{"vocab_size": 16384, "activation": "swiglu", "init": "uniform", "final_lr_fraction": 0.0}
MLP neurons of a small language model. Each row is named by its layer, matrix (gate and up: input weights; down: output weights) and neuron, and shows model dimensions 0-63. Each number is 128 + 24 x the weight over its row's rms, rounded and kept within 0 to 255. A neuron's up and down rows have the sign that makes its largest values positive.
Before each neuron's rows, "fires on" lists the tokens most often at its 100 highest values on Wikipedia text that the model never trained on.

fires on: " and", " to"
L11.gate2532 [ 96 162 142 129 171 145 133 139 108 175 138  87 146 130 116 157 140 151  95 133 133 147 127 122 131 111 135 138 111 116 121  95 126 137 156 128 115 112 101 140 154  82 113 102 108 183 114 142 107 122  96 162 131 120 168 121 110 141 166 120 105 132 149 125]
L11.up2532 [127 115 134 129 132 163 139 154 135  90 117 131  94 123 132 154 116  99 111  96 129 140 146 124 158 128 122 100 167 152 103 129 167 148 130 117 132 161 189 143 173 100 141 140  85 123 195 109 122 114 103 143 136 113 139 171 157 149 154 127 139 161  96 131]
L11.down2532 [157 147 130 136  87 108 159 156 129 107  81 150 103 122 132  85 153 163 118 127 141 108 123 112 175 120  98 110 122 159 125 100 153 151 164 121 173 120 144 112 177 139 120 118 188 108  88 128 154 165 155 110 125  93 120 122 137 169  81  82 137  74 132  69]

fires on: ".", ",", " As", " after", " as"
L11.gate1892 [134 127 166 129 140 104 124 139 170 103 107 120  83 124 101 107 136 125 133  96 126 119 121 118 112 105 171 110 123 135  91 142 146 116 129 120 121 132 117 140 118 128  99 119 182 144 110 141 142 122 131 153  87  98 135 130 148  76 101 157 133 106 166 115]
L11.up1892 [152 140 188 122 178 110 145 133 147 157 106 146 101 136 102 104 143 160 131 157 175 113 157 105 169 124 163  90 136 103  77 153 121 124  95 132 140 122 146 137 117  91 111 154 131 108 134 139 123 106 102 151 116 119  91 126 129 135 120 131 124  96 114 120]
L11.down1892 [143 112 156 141 145 122 128 142 120 101 118 107 159 120  99 118 135 119 108 140 153 176 156 111  96 113 130 102  88 115 149 135 149 124 125 104 135  95 135 151 119 127 119 112  97 116 148 132 148 113 160 107 137 104 132 193 158 125 133 161 106 137  87 115]

fires on: " ", ".", " |", " –", ";", "-"
L11.gate2286 [126 112 126 109 118 130 133  95 157  95  93 128 130 141 145 133 162 145  96 144 103 171 141 162  95 116 101  98 106  98 136 125 125 153 113 139 132 127 160 101 156  97 128 145 109 133 118 140 126 119 152 116  95 155 157 119 160 138 118 102 111 123 132 121]
L11.up2286 [160 144 144 165 128 175  81  96  69 124 128  56 152 123 138 113 149 167 122 143 144 163 128 118 105 167 118 129 165 131 153 180 157 152 113  92 161 150 179 155 145 113 173 173 131 129 107 169 157 124 127  99 139 141 154 113 131 139 152 101 108 111 144 173]
L11.down2286 [148  87 121 122 103 166 127 173 131  84 141  87 150  98 165 180 146 112 148  98 160 107 136  94 107 112 108 107  99 125 140 133 133 143 142  88  91  92 127 111 103 111 135 116  93  92 158 122 125 147 131 148 113 146 110 149 172 149 123 118 121  89 113 120]

fires on: ",", " It", " "
L11.gate1565 [133 138 163 154 126 145 119 157 134 165 134 127 114  63 121  90 110 108 122 129 109 157 105 139 150 131 137 127 167  93 131 145 154  95 105 187 157 134 137 119 142 105 120 127 161 142 139 103 124 100 130 113 112 145  93 144 142  76 114 124 124 161 104 124]
L11.up1565 [157 154 144  99 153  96  91 164 174  85 104 138 127 104 141 109 153 118 130 131 124 116  99 103 114 109 111 100 122  89 135 146 142 152 172 140 143 142 150 126 135 122 119 138 116 125 141 138 137 173 127 153  95 116 102 127 142  82 151 116 125 162 127 117]
L11.down1565 [ 79 157 194 124 135 187 158 144 121 148 111 128  93  91 164 164 106 105 117 125 134 145  98 129 103 129 159 158  95 115 100 116 138  86 150 113 120 144 120 155 122 119 111 142 131 169 157 132 105 122 109 175 167 110 131 118 136  89 145 126 112 136 138 144]

fires on: " |", ";", " ", " My"
L11.gate96 [ 91 133  99 107 149 144 168 163 121 107 129  72 105 116 118 167  90 123  87 121 162 138 124 127  79  88 127 127 136  90 125 104  71  60 137 135 125 119 152 110 134 109 132 127 126 111 100 155 141 143 151 106 121 117 120 125 148 161 151 124 112 173 144 116]
L11.up96 [114 149 113 103 155 144 168 126 109 146 156 105 124 177 127 106 131 106 122  97 157 171 117 131  81 136  99 117 109 168 115 130 139 121 113 103 144 140 101 101  86 143 127 105  77 145 130 119 148 126 113 130 126 152 127 161 112 153  90 140 122 129 101  89]
L11.down96 [116 156 153 123 132 110 117 123 146 126  95 121 147  92 135 127 129 155 123 148 129 132 113 114 158 133  90 122  77 128  92 182 158 112  73 126 144 126  69 136 109 168 112 100 116 118 141 153 112 145 126 123 160 136 125 152 107  93 138 168 146 135  99 146]

fires on: ".", " ", ")", "97", ",", "0"
L11.gate2139 [152 102 113  89 135 117 108 140 144 133 126 114 132 115 101 115 106 112 154 133 122 129 115 118 124 152 145  84 113 184 147 127 114 161  89 165 116 110 104 122 101 118 128 138 147 104 129  91 144 129 156  77 136 120 109  99 149  69 185 128 125 157 157 140]
L11.up2139 [140 157 117  84 132 113 127 114  84 163 132 129 135 176 121  92 151 133 177 153 109 137  82 114 120 162 201 101 117 145 108 140 159 179 144 134 125 138 133 114 130 111  97 149 127 118 141 149 156 117 175  99 168 147 116 144 104 121 106  88  86 144 116 131]
L11.down2139 [107 152 147 103 144  96 131 139 109 116 134 152 131 132 133 180 136 130 131 126 111 125  98  99 168  92 137 111 153 154 111 158 109 116 173 132  96 151 111  83 109 106 102 129 151 130 132 152 127 125 118 133  91 137 115 119 159 144 130 111 103 130 124 135]

fires on: ",", " and"
L11.gate2033 [115 151 125 130 133 116 105 160 123 111 190 116 104 131 168 131  93 110 143 121 155 118 121 125 162 146 171  85 130 176 114 134 145 149 119 138 141  99 133  73 100  97 130 158  96 115 147 110 123 142 157 167 127 124 144 103 140 115 156 123 103  93  99  99]
L11.up2033 [113 135 100 106 146 112 182 140  95 105 129 104  79  89 133  81 124 115 139 156 166 162 124 132 151 109  74 153 123 155 125 121 156 150 123 138 125 123 148  98  91 106 118 139 112  80 113  94 130 112 143 130  99 136 126 147 161 135 116 161 150  85 134  86]
L11.down2033 [115 144 124 139 107 120 165 148 120 140 128  80 134 126 125 151 172 108 113 126 122 140 104 139 156 169 125 128 162  98 151 164  81 140 136 120 137 160 181 137 109 146 146 122 121 140 155 140 154 100 124 131 114 172 132 136 156 112 158  96 141 111 155  93]

fires on: ",", ";", " and"
L11.gate94 [ 97 134 149  87 129 125 136 164 184 160  69 147 155 119 129  92 138 146 100 121 121 143 119 108 154 114 101 128 138 117 126 109 156 155 135 124 152 162 124 118 144  77 125  80 109 116 139  69 133  67 120 151 140  78 132 112  91 126 163  88 144 105 127 131]
L11.up94 [124 103 150 135 128 141 141 147 158 110 144 103  95 120 140 123 123  95 133 113 161 127 169 164 144 115 111 111 100 140 148 107 170 143  91 101 140 114 140 123 103 165 143 125 103  98 140 138 168  66 148 152  82 118 127 100 127 120  97  91 153 133 149 149]
L11.down94 [135 149 166 120 134 141 171  99 129 109 165 142 119 130 128 117 104 161 119 148 183 125 113 137 125 129 108 124 152 104 122 134  95 120 121 142 102 162 138 151 153 172 128 137 144 141 102 159 162  95 171 117 168 138 123 111  96 122 127 119 116 115 110 104]

fires on: ",", " and", "wing", " Freeman"
L11.gate1734 [167 142 109  88 153 181 114  92 137 121 116 101  79 132 168  77 150  87 120 148 146 111  95 114 172 152 146 124 143 102 127 117 104 124 185 127 115 100 157 147  95 129 128 174 108 110 151 144 161 111 135 117 119 111 151 151 123 104 138 113 146 136 156 141]
L11.up1734 [156 152 106 136 139 109 138 149 135 131  95 121 101 135 163 117  93 151 136 112 151  92 111 154 121 124 130 178 105 120 113 120 155 137 152  91 139 121 128 107 152  95 145 154 109 101 103 152 134 172 164 138 149 110 142  99 173 135 112 104 139 147 127 109]
L11.down1734 [159 126 109 120 140 143 145 142 112 131 157 133 151 150 122 141 142 111 143 125 121 170 127 117 141 107 136 124 159 106 115 113 115 138 128 145 131 126 172 131 169 124 135 141 165 145 140 123 143  67 143 162  94 126 132 147 109 153 136 115 155 118 125  93]

fires on: ",", " or", " when", " to", " |"
L11.gate1098 [147 151 131  89 113 123  96 130 122 157 127 114 158 120  96 126 100 139  91 154 167 106 148 141 133  92 146 103 150 117 140 117 149  89  78 128 126  81 143  77 132 144 135 101 114 147 165 145  81 115 152 130 139 111 102 111  77 137 117 129  90 138 101 142]
L11.up1098 [111 130 128  92 149 106 137  80 103  96 111 134 158 100 133 108 112 133 152  95  91 127 140  98 130 129 158 144 102 116 133 108 100 114 106  99 138 124 151 131 139 113  97 158 100 146 110 139 129 126 182 128 140 130 124 135  94 114 162 122 116 109  98 143]
L11.down1098 [120 119 145 105 106 171 143 144 150  83 103 156 115 147 141 116 122 110 153 124 122 110 143 160 134  95 144 109 153 135  93 108 106  84  69 103 100 117  95 113 191 170 127 155 149 141 131 110 149 127 101 110 126 170 116 110 154 141 119 119 131 100 149 111]

fires on: ",", " have", " "
L11.gate1423 [141 156 113 116 124  99 150  74 113 122 101  84 109 148 135 112 149 113 172 150 141 178 181 174 117  87 100  98 129 139 118 108 122 137 130 104 146 122 141 109 156 127 123 144 163 172 146 103 156 139 141 139 147 119  88 144 108 118 150 105 132 105 133 138]
L11.up1423 [116 114 124 158 119 116 137  96 154 134  89 112 131 135 136 162 116 107 135 141 123 138 132 145 128 157 123 101  72  99 125  80 150 135 118 162 134 128 113 144 126 126 133 128 141 129 141 161 128 139 103 133 111 136  95 138 122 151 145 147 136 125 106 145]
L11.down1423 [115 125 101 163 112 140  97 132 148 111 156 141  83 138 174 127 156 124 123 122 110 145 125 157 114 167 140 145  71 119 127 148 133 121  98 126 105 157 128 101 167 132 174 121  97 111 101 156 129 144  88 104 165 165  76 165 114 176 127 167 100 165 190 156]

fires on: " of", " as", " many"
L11.gate1326 [ 77 129 183 142 190 106 107 137 120 121  67 148 111 119 139 157 123 126 105 123 144 152 129 129 137 119 124 134 130 129 129 174 147 151 154 152 143 134 181 130 110 143 128 101 108 163 124 156 128 146 111 119 137 104 142 104 148 136 155 128 120 176 115 117]
L11.up1326 [103 143  94 124 146 113 120 138 158 183 104 121 141 121 151 144 121 133  90 170 130 122 101 116 119 139 115 160 118 127 127 147 155 156 108 151 134 150 167 138  88 131 149 100 104 156  72 110  92 142 125 118  87 115 142 130 130 135 109 140 137 156 115 100]
L11.down1326 [181 100 183 158 133 157 141 143 118 124 132  87  83 136 121 127 134 148  86 148 111 137  97 161 152  99 146 121  91 163 154 101 131 102 107 118 133 133 123 117 119 129  99 147  88 135 139 141 108 134 116 104 120 159  98 118  96 144 112 159 155 131 133 135]

fires on: " ", "–", " one", " than"
L11.gate2025 [124 195 121 152 123  77 102  99 126 145 166  92 151 129 133 113  95 155 147 129 133 124 123 119 134 135 131  97 132  76 115 114 143 124 118 149 134  61  99 128 138 138 145 160 127 150 123 109 152 194 143 126  86 135 112  74 171 135 105 150 120  98 111 133]
L11.up2025 [118 166  84 153 138 111  54  99  97 114 122 138 119  37 121 104 120 162 172 136 122 151 122 141 144 148 110 147 152 117 125 147 134 141 107 133  81 148 177 129 108 143 114 136 104 157  94 101 113 125 144 120 123 137 104 113 120 154 145 123  99 124 112 146]
L11.down2025 [155 140 115 156 116 121 139 137  87 115 115 117 152 110 103 114 199 149 104 122 155 135  92 103 129 136 127 119 155 168 132 116 128 150 114 124 160 158 129 158 121 108 135 148 100 128 103 146 118 115 127 143 126 110 151 143 110 110 103 147 125 122 110 141]

fires on: " is", " in", " on", " (", " of", " was"
L11.gate2041 [110 179 115 124 107 133  88  63 115 136 130 119 150 126 158 111 159 168 129 136 117 114 145 137 146 101 185 133 120 147 123 104 127  95 122  80 128 143 187 126 126 120 111 132 148 136 137 107 127 101 133 138 116 144 114 119 112 139 127 161 150 109 134  83]
L11.up2041 [147  87 147 146 141 141 145 119 135  96 144 110 100 135 125 117 124 148 110 124 159 109 105 163 152  97 146 143 137 124 107 108 110 111 153 135 143 114 136  75 148 127  75 146 109 134 136 118  83 166 160 140  89 175 135 151 203 103 115 168 113 118 153 164]
L11.down2041 [119 130 118 123 105 125 159 144 167 106  94 121 145  63 115 127 108 135 133 160 133 127 153  86 104 139 114 107 135  90 120 171 106 144 151 139 110 100 166 120 122  86 127 123 113 187 122 149  98 125 107  59 113 127 122 138 135 112 145  83 124 120 152 111]

fires on: ".", "-", "\"", ".S"
L11.gate1471 [152 157 126 132 142  98 144 126 114 143 118 151 100 154 105  95 131 139 134 113 119 117  98 140 110 108 141 122 140  97 166 138 179 130 104 131 143  90 135 162 125 134 103 144 127 115  90  99  71  99 101 120 110 117  93 118 122 130 111 146 140 121 147 153]
L11.up1471 [107 156 153 167 140 125 122  95 154 116 126  89 131 138 106 134 125 112 137  92 124 127  98  86  63 152 175 126 101 118 158  95 113 121 118 131 138 123 133 156 160 129 136 139 101  82  91 110 138  95 187 119 116 163  89 121 166 129 137 106 142 122 156 162]
L11.down1471 [120 147  84 138 164 103 116 124 156 139 115 118 138 155 114 120 119 119 124 162 131 107  99  91 121 159 123 119 112 148 161  73 121  80 125 121 157 157 138 140 104 113 152  91 149 146 121 121 120 126 122 123 157 118  88 149 138 150 127 200 147  81 147 112]

fires on: ",", " ", " Universe", " Division", " |"
L11.gate1477 [146 146 133  85  86 157 157  99 124 168 150 142 123 102 130 141 121 116 148 120 139  74 115 109  71 123 160 155 123 118 153 111 122  88 145 160 191 138 131 114 130  94 121  99 109 103 127 116 135 111 130 159  95 127 103 145  97 111 115 101 135 154 110  71]
L11.up1477 [128 155 147 105 157  91 136 128 107 113 144 103 126 137 148 120 133 102 103 123  68 142 112 122 143 134 126  91 125 136 176 141 133 100 162 108 141 174 124 164 117  73 139 116  92 143 118  99 110  80 165 168 146 159 100 144 140 172 137 132  76 104 156 162]
L11.down1477 [110 142 131 129 101 111 114  93 136 101 117 122 139  78 106 151 101 104  91 142 128 152 117 124 125 132 124 152 154 129 143 178  88  98 149 118 132 150 107 110 127 118 111 130 121 139 124 124  89 131 149 106 142 154 131 100 181 162 118 134 133  69 141 104]

fires on: ",", " and", " or", " ("
L11.gate2288 [128 134 124 138 149 149 114 141 147 112 127 129 110 163 151 145 134 116 161 153 129 141 156 104 141  99 143 102 152 131 140 137 117 183 100 161 163 106 127 102 132 141 149 109 154 139 130 103 145 106 118 176  92 182 102 153 118 135 148 113 109 105 108 113]
L11.up2288 [108 116  99 123 145 123 121 114 148 112 106 144  72 125 117 160  98  88 172 109 123 121 156  92 137 110 107  53 144  88 139  84 127 144 132  46 135 160 127 136  90 101 120 128 152 115 123  94 179 125 143 102 119 109  67 143 119 127 129 103 144 151 133 157]
L11.down2288 [103 113 106 126 136 145 113 151 149 120 115  95 113 124 125 152 116 138 107 110 161 116 124 126 118 149 175 156 126 197  70  76 121 125 102 156 111 124 122 100 126 105 150 150 111 132 157 130 147 136 112 149 150 114  93 110 105 124 150 133 106 107 147 138]

fires on: ",", ".", " was", " to", "19"
L11.gate1907 [159 155 114  81  83  90 144 115 125 132 128 185 114 139 140 140 100 122 100 147 124 145 100 120  93 114 158 159  97 125 111 113 135 124  98 127 138  89 117 132 102 124 130 147 114 144  98  93 151 121  93 189 121 142 175  85 149  70 123 122 109 102 119 117]
L11.up1907 [155 152 124 103 129 136 130 183 140 128 171  93 129 108 132 111 101 155 121 112 137 144 108 135 110  91 152 133 107  84 102 127 140 131 133 141 119  67 112 142 118 121 118 180 103 181 115 131 141 120 115 138 156 122 141 142 147 135  94 103 181 145 109 144]
L11.down1907 [122 161 164 161 129 131 120 149 147 126 163 137 124  74 116 117 114 144 149 120 117 132 111 147 133 151 136  90 123 140 105 111 142 136 147  99 114 134  92 115 121 100 132 126  98 124 158 141 115 118 102  79 129 196 117 145 133 154 112 145  81 105  96 109]

fires on: " to", " |", " by", " of", " ", " at"
L11.gate518 [ 90 118 144 109 148 178 161 125 130 144 126 126 137 116 144 162 180 114 121  92 115  75 141 126 162 110 135 139 160 141 151 127 138  80 128  89 136 123 108 121 170 136 140 116 133 156 124 133  75 154 150 174 154 130 199  84 101  88 142 156 138 175 155 125]
L11.up518 [130 155 153 146 154 134 144 127 109 139 159 116 122  88 137 108 141 114 107 139 122 137 111 118 140 147 119 161 122 122 107 148 141 104 153 111 174 110 119 158  96 118 116 112 132  96 170 124 144 144 129 109 153 132 159 123 149 157 123 132 148  98 112 103]
L11.down518 [151 158 153  80 170  73 135 107 105 125 125 140 138  98  96  95 166 136 136  97 134 122 127 132 136 137  99 138 112 144 106 147  59 110 124 121 140 126  80 122 142 109 110 120 126 105 156 158  90 117 130 123 109 158 121 138 149 109 164 119 136 122 141 119]

fires on: ".", ":", "1", " of"
L11.gate1139 [138 106 153 141 103  97 108 121 161  99 153 124 137 148 114 137 136 144 121  56 160 130 108 154 128 185 132 110 166  87 143  95 100 126 151 160 117 162 133 120 173 117 124 108 152 134 125 115 141 116 117 124 112 131 140 106 105 159 161 142  99 149 121 106]
L11.up1139 [143 168 130 172 162 152 135 134 129 149 129 144 129 143 145 114  92 131  96 151 134 135 122  79 136 172 142 109 137  88  88 101 118 148  77 132 143 131 140  81 147 164 124 136 117 149 103 105 134 125 111 112 168 167  82 128 149 138 137  94 180 135  91 132]
L11.down1139 [ 98 126 122 104 146 137 121 121 129 114 101 125 129 121 152  85  77 155 149 129 130 111 121  89 105  97 136 123 121 141 126 135 142 142  93 108  86 123 177 135 113 163 103 111 125 112 108 141 152 106 115  82 162 143 114  83  94 145 125 127  78 115  87 162]

fires on: " of", "0", "6", "ed"
L11.gate1737 [132 134 153 133 144 104 101 111 157 141 148 155  97 127 114  99 138 127 154 169 127 173 118 166 152 133 118 109 133 150 104 151 148 136 102 110 112 153 137 101 132 138 140 111 102 107 130 143 120 142 146  59 125 148 159 126 163  84 138 152 120 142 148 133]
L11.up1737 [110 113 117  87 109 143 134 136 137 155 115 108 171 154 145  96 160  91 104 101 128 141 153  94 147 152 127 116 101 149 155 152 139 115 112 130 140 124 118 138 121 141 177  72 132 136 131 172 124 119 176 123 120 117 158 124 116 146 136 116  95 158 143 158]
L11.down1737 [119 155 161 149 155 119 113 134 131  93 160 132 126 147 146 125 122  97 153 142 134 186 145  99 110  80 108 113 113 138 129 152 132 128  99  73  79 178 130 157 111 137 110 173  84 145 135 114 101 147 101 134  91 122 145  72 138  92 124 167 148 163 133 155]

fires on: " ", ".", " (", "ur", " St", " /"
L11.gate1676 [ 83 140 157 140 179 150 146 116 155 130 118  93  69 130 120 156 167 128 127 164  61 109 116 115 125 139 110 146 145 145 170 138 166  90 105 119 128 122 138 113 146 144  79  96 122 112 135 176 141 152 148 126  58 161 156 139 104 120 147 116 107 120 102 117]
L11.up1676 [ 86 190 107 136 118 195 103 109 113 151 117 169 131 106 122 119  97 141 146 124 147 164 168 116 103 152 101 162 107 135 107 135 132 127  63 119 176 126  64 123 103 113 108 113 111 141 148 134 120 147 144 139 129 127 144 112 133 132  76 110 115 169 143 159]
L11.down1676 [124 131 118 136 134 158  93 144 142 123 124  80 110 113 122 123 109  82 153  94 154 143 169 116 140 162 100 130  78 137 131 130 136 113 100 151 146 104 117 101 139 151 107 103 139 130 115 159 157 145 106  94 119 124 153 139 122 124  90  91  77 129 127 143]

fires on: " of", " in", "now", " among", "in"
L11.gate1767 [116 143 130 128 122 147 104 115 182 130  83 101 117 163 144 108 116 123 165 115 136 105 111 133 111  85 146 177 146 152 137 143 142 147 119 143 146 101 145 142 165 132 126 136 139 112 134 124 144 122 145 123 101 153 153 100  97 108 193 143 135 103 106 145]
L11.up1767 [156 147 145 145 131 146  80 116 126 117 134 126 119 125 149 114 140 114 120 118 166 128 157 182 123 113 181 130 144 120 101 156 108 166 111 136  75  99 125 148 120 151 132 143 141 133 155  85 149 143  83 135 122 161 148 116 123 152 148 112 107 122 103 139]
L11.down1767 [155 156 148 116 102 160 160 159 112  85 130  90 116  84 115 140 107 130 103 148 122 124 124 126 147 114 128 159 103 122 107 143 168  93 146 120 163 101  74  88 137 168 153 148 141 141 136 171  94  99 101  96 168 135 162 181 133  74 106 123 101 116 139 136]

fires on: " for", " of", " to"
L11.gate249 [ 71 122 129 159  94 132 152 118 162 147 100 149 150 105 135 152  92 116 128  86 133 115 113 118  87 139 120 125 140 119 115 145 157 121 171 124  87  89  66 138 129 122 106 116 148 106 136 166 145 124 162  89 141 115 132 116 117 150 140 102 119  85 106 131]
L11.up249 [122 109 106 144 124 117 166 121 180 104 101 167 122 126 147 150  95 123 161 146 112  94 135  80 150 161 126 102  97  97 111 109 132 121 121 130 125 119 180 129 164 143  99 134 142 131 152 166 138  91 154 151 151 175 148 138 106 146 152 138 157  88  79 150]
L11.down249 [115 124 118 120 165 137 159 163 168 148 125 119 157 129 143 146 118 137 149 126 108 168 132  96 148 115  98  94 142 177 131 111 118 122 162 125  96  78 140 117 116 133 118 107 150 140 137 129  89 141 102 130 169 104 142  83  99 143 129 142 106  96 119 106]

fires on: " on", " film", " in", " of", " series", " disc"
L11.gate37 [106 164 126 130 138 124 134 138 178 109 128 134 149 117  81 138 109 135 134 129 103 142  91 149 103 108  93 150 126 108 142 119 141 134 149 117 148 112 138 148  73 120 131 111  94 159 122 140 152 139  69 106 125 142 131 174  64 130 137  84 109 128 105 153]
L11.up37 [113 150 131 154 136 100 142 164 163 114 145 128 151 169 120 125 168 131  87 146 139 124 143 119 138 132  63 132 101 103 158 125 145 188 175 107  68 125 163 164 156  92  92 146 128 133 105 105  94 120 133 108 127 116 132 168 142 124 157 157 134 138  96 102]
L11.down37 [ 88 103 115 135 132 137 114 181 108 114 135 111 138 152 157 155 137 116  79 115 116  93 133 158 129 100 145 120 112 119 151 115  71 139 138 122 138 123 136 144 151 142 160 162 127 155 125 131 132 116 150 130 141 128  88 143 143 102 112 140 105 155 144  70]

fires on: ",", " of", " I", "X", " III"
L11.gate838 [ 99 169 108 124 183 121 114  92 125 132 100 122 118 138 148  93 140 142 133 113 114 112 160 133 139 134 136 146 168 125 132 131 139 158 131 181 117  98 131 120  93 120 128 151 123 112 117 167 129 153 122 143 125  97 108 127 153 102 146  98 129 160 135 126]
L11.up838 [142 132 101  81 139 125 123 115 132  98 113 132 170 129 149 143 105 111 136 110 112 115 115 131 158 158  77 161 117  94 117 160 145 134 121 143 120 190 123 105 132 167 104 122 166 140  97 144 100  87 161 122 124 107 117 167 155  97 144  96  99 160 161 140]
L11.down838 [174 119 113 108 136 140 123 127 110 141  97 213 113 169 113 144  87 114 136 140 163 119  88 160 117 154 132 112 102 104 113 116 163 149 106 140 149 167 131 108 144 114 148 111  76 160  87 164 105 140 140 124 101 117 130 168 132 121 135 130 130  87  72  89]

fires on: " were", " was", "i", " been", "n", " of"
L11.gate798 [119  85 146 149 146 115 125 117 142 126 147 109 109 132  73 128 139  86  81 167 106 107 115 143 117 154 107 111 117  83  85 165 147 158 161 159 108 113 173 139 177 120  93 137 149 156 116  84 139 125 127 105 105 153 188 140 166  95 158 150 147 109 117 103]
L11.up798 [142 118 152 151 108 141 101 132 158 135  93  91  87 114 115 190 116 135 122 135 123  95 125 111 113 143 113 165  84 136 105 124  91  78 107 167 143 127 112  70 117 146 125 145 144 142 148 123 113 140 170 102  91 168 183 113 135 101  78 123 142 135 113 109]
L11.down798 [130 139 132 134 141 143 139 146 135 123 146  89 101 137 200 139 135 122 130  99  83  98 129 109 138 141 105 105 151 118 140 134 169  91  82 100  77 107  91 110 133 171 139 137  99 113 137 164 154 134  99  82  66 123 133 156  96 137 151 149 105 146 105 115]

fires on: " of", " and", " when", "://", " while"
L11.gate2545 [ 90 149 124  92 163 118 119 101 133 124 119 133 159 128 136 123 131 140 125 113 166 117 125  91 178 125 173 143 113 119 160 166 157  99 147 167 136  86 112 101 124 145 114 188 117  95  92 119 121 149 203  90 155 133 151 113 102 127 122 118 122 129 104 145]
L11.up2545 [139 158 153 124 135 103 152  97 135 163 117  81 126 126 116 166 135 117 144 105 125 107  91 122 163 136  76 158 115 109 127 153  98 136 135 151 124 123 124 138 128 118 132 131 113 156 118 153 101  98 174 168 152 107 154 146 107 111 150 135  94 145 129  93]
L11.down2545 [135  72  91 146 112 190  88 158 176 138 115  94 112 166 144 114 127 147 125  71 175 138 110  98 185  99 138 100 145 136 101  64  83 108 172 130 155  97 118  98 127 111 118 156 125 138 163 126 137 105  92 182 122 149 153 108 111 158 101 105 105 144 133 151]

fires on: " and", ",", " of", " ("
L11.gate2436 [158 115 146 111 101 141 188 111 103 133  90 151  84 125 122 142 145 112 152 131 166 139  84 119 176 121 169 105 166 143 111 127 122 168 123 131 110 104 138  84 126  75 139 128 137 171 159 105 116 104 134 122 116 127 118  98 127 108 142  84 116 165 139 140]
L11.up2436 [ 74 134 135 138 100 107 120  81 154 185 113 140 188  97 106 101 168 113 107 112 119 145 121 129  92 111 139 123 155 117 145 135 121 126 143 169 169 116 133 110 162 119 111 130 164 125 146 137  87 119  98 114 118  95  92 136 137 129  89 121 131 159 104 139]
L11.down2436 [113 132 144 163 168 124 138 152 134 109 143 142 109 127 118 139 131 114  98 116 177 122 146 173 122 145 152  82 138 147 115  84 139 140 138 106 143 153 110 106 172 142 132  75 116 162 112  96 110 133 136 105 147 135 126 130  86 123 135 132  94 118 146 147]

fires on: " ", "–", " qu", " du"
L11.gate983 [158 128 104 127 126  68 132 152 161 137 160 125 107 153 104 127 113 130 136 147 118 163 135 110  98 141 145 164 141  90 122 110 127 130 150  61  91 165 113 156  88 115 118 175 136 118 151 134 156 131 122 118  81 113  96 109 151 139 137 146 116 149 127 119]
L11.up983 [107 166 118  83 128 136 110 173 145 145 130 116 114 123  85 133 114 128 123  93 118 111 160 117 145 107 151 159 135 121 125 145 150 141 138 131 124 179  93 138 111 167 137 147 142 129 149 140 131 154 116 128 113 102  91 115 138 108 127 125 124 148 129 100]
L11.down983 [129 116  44 151 139  84 140 149 110 135  93 174  94 150 117  80 135 107 171  81 146 131 133 115 147 135 103 157 151 144  83 126 123 111 127 122 164 141  90 161 122 126  88 140  92 108 128 128 156  82 140 128 174  92 103 111 150 131 122 163  98 116 103 167]

fires on: " the", ".", " first", "The", " a", " The"
L11.gate1052 [136  90 148 113 139 136 106 106 126 143 136 136 107 117 108 107 137 117 123 147 153 166 150 146 117 150 123 128 148 157 112  96 142 122 102 165 112 113 117 165  82  89 158  94 145 145 107 117 161 137 137 112 141 165 149 143 125 131 136 142 114 119 125 109]
L11.up1052 [150 117 181  84 174 127 152 127 154  98 137 106 114 161  73 138 134 157 122 132 151 105 173 123  88 150 120 151 145 133 150 134 154 164 139 124 131  88 122 102 141 134  98 125  92 129 111 141 150 121 114 103 108 136 131  62 135 104 116 148  96 105 121 121]
L11.down1052 [133 118 155 122 132 144 150 140 139 126 127  90 133 153 101 168 104 141 123  77 164 103 151 134 115 136 131 113 127 110 170 163 122 172 118 166 112 110  93 129 126 153  82 157 139 118 128 120 202 122 148 116 146 112 141 122 131 103 127 116 165 124  96 139]

fires on: "–", ".", ";", "-", ":", " –"
L11.gate2169 [159 116 138  74 108 117 125 116 118 169 139 104 123 145 117  95 135 146 112 148 105 112  82 136 117 129 142 124 151 111 142 112 131 140  82 107 163  93  90 130 155 138  69 120 134 113  62 104 131 136 142 108 139 131 162 144 132 112  93 150  99 160 142 139]
L11.up2169 [128 132 115  89 116 135  93 104 119 152 146 105 107 158 145 142 134  83 118 126 141 124 117 185 122 150 133  93 113  90 123  80 105 169 139 118  84 140 104  88 162 145 156 134 111 127 100 140 143 138 161 114 118 125 150 154 139 148  85 101  77 151 130 119]
L11.down2169 [210 131 147 166 133 124 173 117 107 145 141 164 102 110  80  78 112 101 110 123 106 135 152 150 122 120 175 139 100 125 128  88 142 124 110 130 134 165 105 150 121 122 144 107 158 120 138 125 133 119 123 135 112  92 139 129 156 166 127  94 101 132 159 177]